Part of a small language model's weights: a variant of Muon for these matrices.
MLP neurons of a small language model. Each row is named by its layer, matrix (gate and up: input weights) and neuron, and shows model dimensions 554-617. Each number is 50 + 12 x the weight over its row's rms, rounded and kept within 0 to 99. A neuron's up and down rows have the sign that makes its largest values positive.
A block is one neuron, or neurons of one layer that tend to fire together. Before each block is what it responds to, as a language model described it from the Wikipedia text at the highest values.

Responds to: Hyphen inside compounds
L4.gate77:23 61 37 76 50 55 71 44 57 43 56 60 29 42 31 54 57 41 78 72 64 48 35 63 54 31 56 37 54 46 37 56 50 42 60 34 55 61 56 42 29 46 58 48 46 54 39 38 52 44 49 68 44 50 61 57 63 36 51 49 38 47 53 47
L4.up77:65 63 36 36 60 39 45 58 73 49 41 47 37 56 43 65 41 76 48 48 47 41 31 43 34 47 58 56 55 40 37 82 42 22 52 56 58 66 43 67 37 54 26 67 57 48 42 39 57 52 38 49 52 51 36 53 53 29 51 47 52 45 53 71
L4.gate137:55 46 48 38 38 56 52 45 58 57 42 46 41 36 24 55 38 47 73 52 49 57 54 43 30 61 43 67 48 57 51 23 62 63 59 67 14 46 56 37 54 62 57 68 61 29 48 55 48 40 60 50 46 25 48 57 36 50 71 47 56 48 48 63
L4.up137:58 62 26 47 57 50 59 33 69 66 46 54 40 59 42 60 55 32 77 50 42 18 63 48 50 47 36 50 62 57 59 46 54 44 54 48 29 39 44 44 50 40 42 66 40 45 44 42 43 44 71 41 83 51 58 39 59 52 79 35 16 47 49 50
L4.gate642:41 55 43 47 61 30 54 59 61 42 53 67 53 53 41 30 52 44 42 48 64 57 47 36 59 56 35 25 51 45 57 54 51 75 51 40 43 63 25 52 49 69 36 58 24 49 50 30 54 42 36 53 57 49 42 79 44 46 55 39 60 48 58 38
L4.up642:64 69 38 41 45 48 34 50 39 57 46 27 69 47 44 56 43 49 61 36 32 45 37 51 54 62 59 55 39 39 56 39 58 33 48 44 50 60 41 25 69 36 39 40 53 53 51 44 42 66 56 53 57 78 63 51 40 58 55 41 70 59 49 47
L4.gate955:39 58 50 53 59 49 54 55 56 52 51 37 43 50 47 47 40 32 40 54 55 57 64 52 78 40 47 34 49 46 54 36 56 65 50 25 11 63 39 57 60 49 35 69 41 54 83 43 47 58 31 50 39 54 73 50 48 40 55 49 26 39 48 51
L4.up955:36 45 43 57 76 44 61 31 72 34 40 54 49 40 65 44 51 52 51 45 64 73 45 66 35 57 40 38 50 29 66 51 63 60 53 64 57 59 49 44 36 46 24 30 51 40 65 45 42 54 32 52 42 60 46 51 53 37 70 51 63 39 70 55
L4.gate1038:61 56 57 60 35 39 59 57 41 66 35 35 49 64 52 28 15 36 28 35 52 60 55 35 58 42 46 53 57 72 46 48 72 68 75 60 32 43 57 76 39 51 54 67 51 48 59 55 42 58 61 71 57 38 39 51 54 67 58 54 47 22 22 57
L4.up1038:45 42 24 48 45 41 57 64 41 56 67 47 64 59 36 48 42 41 75 65 41 49 58 51 39 49 50 33 54 53 46 63 70 49 50 51 51 54 47 48 36 45 41 57 40 45 45 55 37 52 71 47 34 70 55 55 40 41 66 52 57 46 52 36
L4.gate1129:50 45 46 52 25 37 45 62 49 62 68 71 52 48 54 53 29 38 53 61 66 51 76 47 38 70 40 57 53 35 39 34 47 47 31 60 32 34 41 40 68 63 52 42 60 30 46 40 46 46 55 74 58 51 59 47 53 54 45 49 63 57 35 43
L4.up1129:48 56 54 10 55 50 44 57 51 68 44 53 33 49 72 38 55 53 52 45 50 37 61 42 52 59 49 56 50 48 34 28 41 48 59 68 46 60 22 55 51 57 47 48 64 48 58 57 51 61 43 64 44 62 66 42 50 35 65 72 51 47 59 53
L4.gate1347:36 48 38 55 50 68 32 54 48 46 54 58 57 69 32 45 50 43 72 51 32 68 51 61 57 25 36 33 66 34 58 17 50 54 42 49 63 40 40 47 75 35 84 53 36 45 51 54 59 45 40 58 50 55 44 46 40 54 42 45 55 49 47 56
L4.up1347:40 51 75 30 60 35 10 62 62 54 54 48 42 39 38 67 52 60 57 47 47 51 31 54 79 24 45 41 39 33 56 44 56 47 49 56 47 52 47 54 45 59 43 33 29 63 68 61 45 56 61 48 35 67 14 35 47 50 60 32 53 43 41 65
L4.gate1485:53 34 48 66 30 63 42 42 49 45 64 33 38 38 64 56 24 43 47 49 73 81 37 40 51 62 69 64 51 53 41 39 73 41 72 49 49 43 40 45 70 42 41 51 36 43 43 51 65 63 31 65 41 58 60 45 31 58 38 28 49 48 40 38
L4.up1485:46 28 65 55 42 37 57 62 56 57 48 37 25 49 45 61 61 53 67 60 57 60 58 49 52 50 54 52 52 46 55 52 45 60 60 38 23 71 25 50 45 55 53 54 46 43 37 75 54 43 48 45 49 63 49 45 34 43 58 68 49 57 38 65

Responds to: Compound-word joiners
L5.gate536:53 59 39 73 37 50 37 32 44 39 47 58 42 67 40 58 39 60 74 56 24 66 31 50 60 53 48 40 56 48 51 67 38 58 50 62 39 28 34 31 36 49 54 43 45 39 47 57 35 47 61 33 42 54 43 48 41 54 32 47 36 44 42 42
L5.up536:55 44 47 46 44 37 59 47 46 33 50 62 71 41 52 47 57 44 61 57 38 64 66 61 43 52 59 51 48 53 62 49 56 41 61 64 49 44 65 55 50 42 34 57 59 65 63 53 44 58 64 56 64 58 51 66 59 54 64 52 41 47 51 79

Responds to: Parenthesis after table entries
L5.gate1442:41 50 57 70 60 40 55 77 41 51 45 44 43 60 42 28 49 43 53 48 57 49 36 48 62 52 45 64 30 55 51 45 36 63 55 27 63 42 69 63 35 43 28 58 40 54 63 46 51 53 59 36 41 76 33 71 45 65 28 77 43 39 62 77
L5.up1442:62 52 17 46 56 55 48 51 68 47 47 68 67 55 52 43 49 58 51 51 58 54 68 45 32 67 57 67 60 64 64 52 63 36 42 55 37 49 39 57 53 52 54 37 55 31 39 41 51 39 57 47 40 36 22 42 60 46 38 56 53 48 53 67

Responds to: Parenthetical gloss openers
L3.gate35:54 45 52 63 66 60 55 61 62 42 57 44 45 34 45 48 70 46 54 56 64 49 45 45 54 62 34 41 57 62 51 64 39 44 39 80 43 49 55 54 50 45 59 43 53 43 65 61 48 56 48 54 66 33 62 50 32 68 28 18 41 67 52 44
L3.up35:60 36 53 64 45 57 30 54 57 52 61 50 62 20 39 54 73 55 61 44 60 42 46 69 40 37 54 54 52 34 36 40 16 44 39 38 52 32 48 66 35 54 47 36 35 15 59 57 65 49 56 44 66 27 67 47 48 67 54 62 48 49 64 42
L3.gate281:58 56 59 67 47 61 55 47 39 37 70 60 66 45 54 47 34 62 65 30 49 38 37 55 00 59 47 19 53 53 47 36 45 56 58 54 44 58 67 54 51 42 44 44 37 38 55 44 36 22 58 55 55 63 23 28 60 52 44 50 41 50 41 30
L3.up281:61 47 52 66 42 68 44 51 43 44 53 59 49 22 55 61 46 53 38 43 44 38 35 40 51 58 28 71 51 77 56 48 48 51 73 32 58 41 46 34 70 43 38 53 36 69 53 49 41 45 54 42 49 71 50 70 41 43 31 44 44 44 44 44
L3.gate769:67 57 59 65 44 34 60 63 41 37 37 60 48 29 46 41 66 46 30 51 40 41 58 68 71 69 35 48 57 49 59 55 52 55 44 40 62 60 53 64 59 58 47 52 50 74 63 48 31 30 59 44 39 43 46 66 48 42 28 49 73 44 42 44
L3.up769:77 55 46 67 66 37 66 37 34 52 26 66 72 25 61 67 64 45 52 72 40 63 36 36 47 40 61 29 37 48 47 65 48 26 42 58 80 52 91 34 55 52 24 64 55 60 47 49 47 26 53 57 64 39 26 81 55 61 37 52 49 50 51 23
L3.gate859:56 34 37 48 45 56 51 40 59 68 55 46 48 44 66 47 48 37 54 49 54 59 66 52 39 39 29 26 64 38 52 43 35 60 36 64 60 54 67 52 63 31 53 67 62 66 58 36 48 38 46 48 48 45 38 40 61 53 58 48 44 50 63 43
L3.up859:50 62 35 37 47 54 55 38 31 56 27 31 56 55 63 57 58 47 55 54 31 38 59 43 41 41 76 48 68 50 56 41 69 56 50 76 24 54 62 48 53 55 40 43 47 38 61 30 56 17 42 41 48 63 48 50 40 56 47 53 40 55 49 57
L3.gate925:44 62 50 55 37 60 55 53 59 61 40 57 45 35 48 62 49 42 72 54 64 44 38 51 40 58 55 33 57 32 52 44 47 55 22 18 45 50 80 52 62 51 43 61 34 67 45 30 51 34 41 53 51 36 49 37 52 52 35 68 37 58 39 57
L3.up925:58 46 55 35 64 38 52 55 40 50 66 54 50 50 38 43 36 59 64 42 53 27 66 49 55 40 45 39 38 43 47 37 58 67 62 68 54 76 47 50 65 48 50 49 53 54 60 62 30 63 42 71 73 36 59 58 52 48 44 49 46 64 51 47
L3.gate943:60 35 53 55 50 58 71 58 41 41 56 58 48 66 57 56 55 56 68 48 66 57 38 50 28 55 48 45 39 38 71 64 59 70 65 55 54 56 78 52 52 62 67 59 44 38 30 51 37 58 55 53 76 68 45 48 62 44 47 65 61 54 35 52
L3.up943:66 34 47 50 26 56 64 49 57 43 49 71 49 68 52 58 35 48 54 54 40 48 66 38 54 71 56 38 43 46 48 53 45 41 60 23 70 56 48 55 33 40 54 51 45 65 47 52 50 56 57 41 71 49 58 65 52 45 51 57 58 49 41 46
L3.gate971:32 48 54 45 53 80 51 58 39 43 55 59 55 47 60 45 36 47 28 47 50 50 48 45 60 69 70 46 50 45 54 62 50 39 66 50 58 38 71 45 30 54 42 47 45 53 54 69 30 50 48 46 60 35 71 48 58 55 49 55 42 63 57 32
L3.up971:35 58 57 75 56 48 59 40 53 49 49 59 59 21 34 46 61 42 40 49 63 51 47 51 46 40 51 40 46 46 36 57 67 27 41 26 51 67 44 60 54 53 49 43 44 59 38 71 46 61 48 47 49 39 44 52 37 54 66 58 52 46 53 44
L3.gate1719:54 44 44 34 55 74 53 64 52 36 46 47 42 42 17 53 66 40 65 29 58 46 73 61 49 66 44 58 65 39 42 62 46 29 62 68 24 82 34 41 39 30 33 36 45 57 78 23 41 49 47 39 52 40 51 56 45 30 61 46 24 62 44 51
L3.up1719:45 45 42 54 46 43 50 38 78 51 52 59 52 47 47 48 60 23 57 34 50 35 49 40 51 45 34 59 40 43 33 62 36 40 59 44 59 71 47 25 55 59 20 46 67 60 35 49 53 55 53 48 61 60 52 48 37 47 58 50 53 45 48 48

Responds to: Intra-word hyphens
L3.gate317:71 49 39 40 54 47 61 32 68 40 41 42 41 59 49 73 52 48 84 48 38 47 34 41 27 32 55 62 47 36 42 46 49 54 42 53 37 56 28 57 53 48 46 44 46 50 73 57 35 68 62 48 35 62 52 66 41 58 44 76 59 33 65 56
L3.up317:65 67 64 57 51 66 36 54 40 62 45 52 36 63 56 53 69 47 31 35 30 63 44 51 30 49 70 42 63 54 34 43 41 32 36 46 48 49 42 65 60 16 40 52 44 28 80 50 50 60 40 44 37 54 31 55 50 40 44 43 74 57 53 56
L3.gate425:58 37 63 48 38 41 50 27 56 48 49 29 62 63 41 27 59 74 46 50 45 42 44 37 67 38 42 62 66 67 51 36 53 46 55 47 58 52 67 66 40 75 54 75 54 32 60 74 62 34 56 55 37 46 42 40 28 34 56 62 33 47 46 57
L3.up425:42 22 36 33 38 40 62 48 46 53 55 56 44 61 52 51 58 50 72 31 32 67 52 65 29 55 49 51 63 60 52 62 20 43 64 36 48 68 55 45 59 55 42 37 53 43 50 59 38 57 51 74 54 41 54 48 52 57 60 33 38 39 43 63
L3.gate909:53 56 58 54 53 50 53 54 54 49 38 49 32 64 55 49 62 38 60 38 50 72 54 42 32 35 30 58 64 35 65 63 63 60 53 45 65 32 48 51 53 48 57 42 51 40 55 28 69 49 45 57 61 55 26 38 60 59 62 27 61 50 38 58
L3.up909:56 50 50 62 37 51 38 77 39 57 54 36 48 46 46 42 61 40 22 27 58 58 48 57 36 51 34 43 65 61 33 61 66 32 36 36 61 38 56 53 66 43 41 45 49 52 54 65 37 62 59 31 39 49 47 59 47 72 54 45 57 71 57 46
L3.gate1126:54 50 38 64 51 40 39 63 51 52 63 57 56 55 52 57 64 57 68 63 45 68 33 53 43 63 42 44 36 65 37 38 48 53 40 71 44 57 44 45 43 34 38 47 48 63 53 41 60 35 39 48 44 43 38 83 38 30 31 61 42 51 36 43
L3.up1126:62 30 68 50 44 36 49 44 53 33 57 43 49 55 45 58 70 36 59 62 44 72 62 28 30 47 27 37 40 36 51 39 37 42 52 55 46 68 39 50 56 37 52 47 64 52 41 51 27 35 53 47 43 14 58 63 61 56 56 56 61 38 39 50
L3.gate1160:51 52 57 62 59 44 55 58 44 57 51 49 61 44 39 65 49 31 43 64 56 66 35 49 65 70 50 48 69 36 34 38 71 36 51 54 63 59 58 45 39 32 34 52 30 55 55 54 49 55 51 66 59 36 69 66 60 64 46 39 50 50 40 59
L3.up1160:53 27 45 63 44 71 29 27 38 22 38 53 47 41 26 60 51 30 46 59 75 55 40 46 64 49 65 57 44 52 50 55 39 34 63 48 46 42 36 48 58 63 57 53 39 55 55 46 55 53 33 53 60 35 53 17 42 52 23 53 60 30 49 51
L3.gate1467:54 49 63 62 47 62 70 38 49 31 57 38 37 54 50 57 45 41 55 53 63 46 52 41 62 24 65 49 51 38 33 66 21 61 41 50 50 43 45 59 46 38 31 51 30 50 36 74 39 40 63 70 46 45 55 59 41 52 51 52 48 39 70 34
L3.up1467:52 41 64 54 52 57 51 26 52 58 57 76 39 19 45 57 58 33 45 54 41 63 55 41 46 45 55 34 29 35 83 63 23 54 41 49 66 55 58 55 46 60 44 46 40 57 43 72 40 31 36 52 40 49 60 59 58 29 34 47 70 59 58 76
L3.gate1569:41 40 70 30 41 54 44 41 51 39 35 37 64 74 40 50 47 30 51 38 58 58 44 34 50 81 71 51 62 61 50 43 44 31 50 49 35 39 40 32 55 50 77 37 33 32 74 32 71 60 46 48 55 65 44 61 57 27 62 50 54 58 36 54
L3.up1569:37 34 38 50 53 59 58 42 58 39 51 55 46 58 67 00 48 50 44 52 51 53 53 45 45 51 65 60 51 24 44 42 56 31 36 39 49 54 30 44 48 48 64 25 35 51 60 57 60 39 53 57 48 67 43 47 46 36 61 49 59 56 62 57
L3.gate1602:42 43 66 55 59 58 55 67 35 41 20 54 31 33 35 39 45 35 32 50 23 59 56 38 46 52 58 55 43 53 62 48 63 29 39 63 33 45 54 68 55 31 46 52 35 57 58 50 48 34 55 24 36 39 68 50 50 36 35 64 43 64 37 66
L3.up1602:57 51 58 66 36 40 55 51 48 40 59 51 70 63 52 47 49 40 52 63 64 48 58 39 51 70 41 62 81 49 47 53 28 43 46 62 45 48 69 15 52 42 63 44 39 62 54 58 34 54 51 53 65 40 57 33 45 34 49 59 30 69 52 49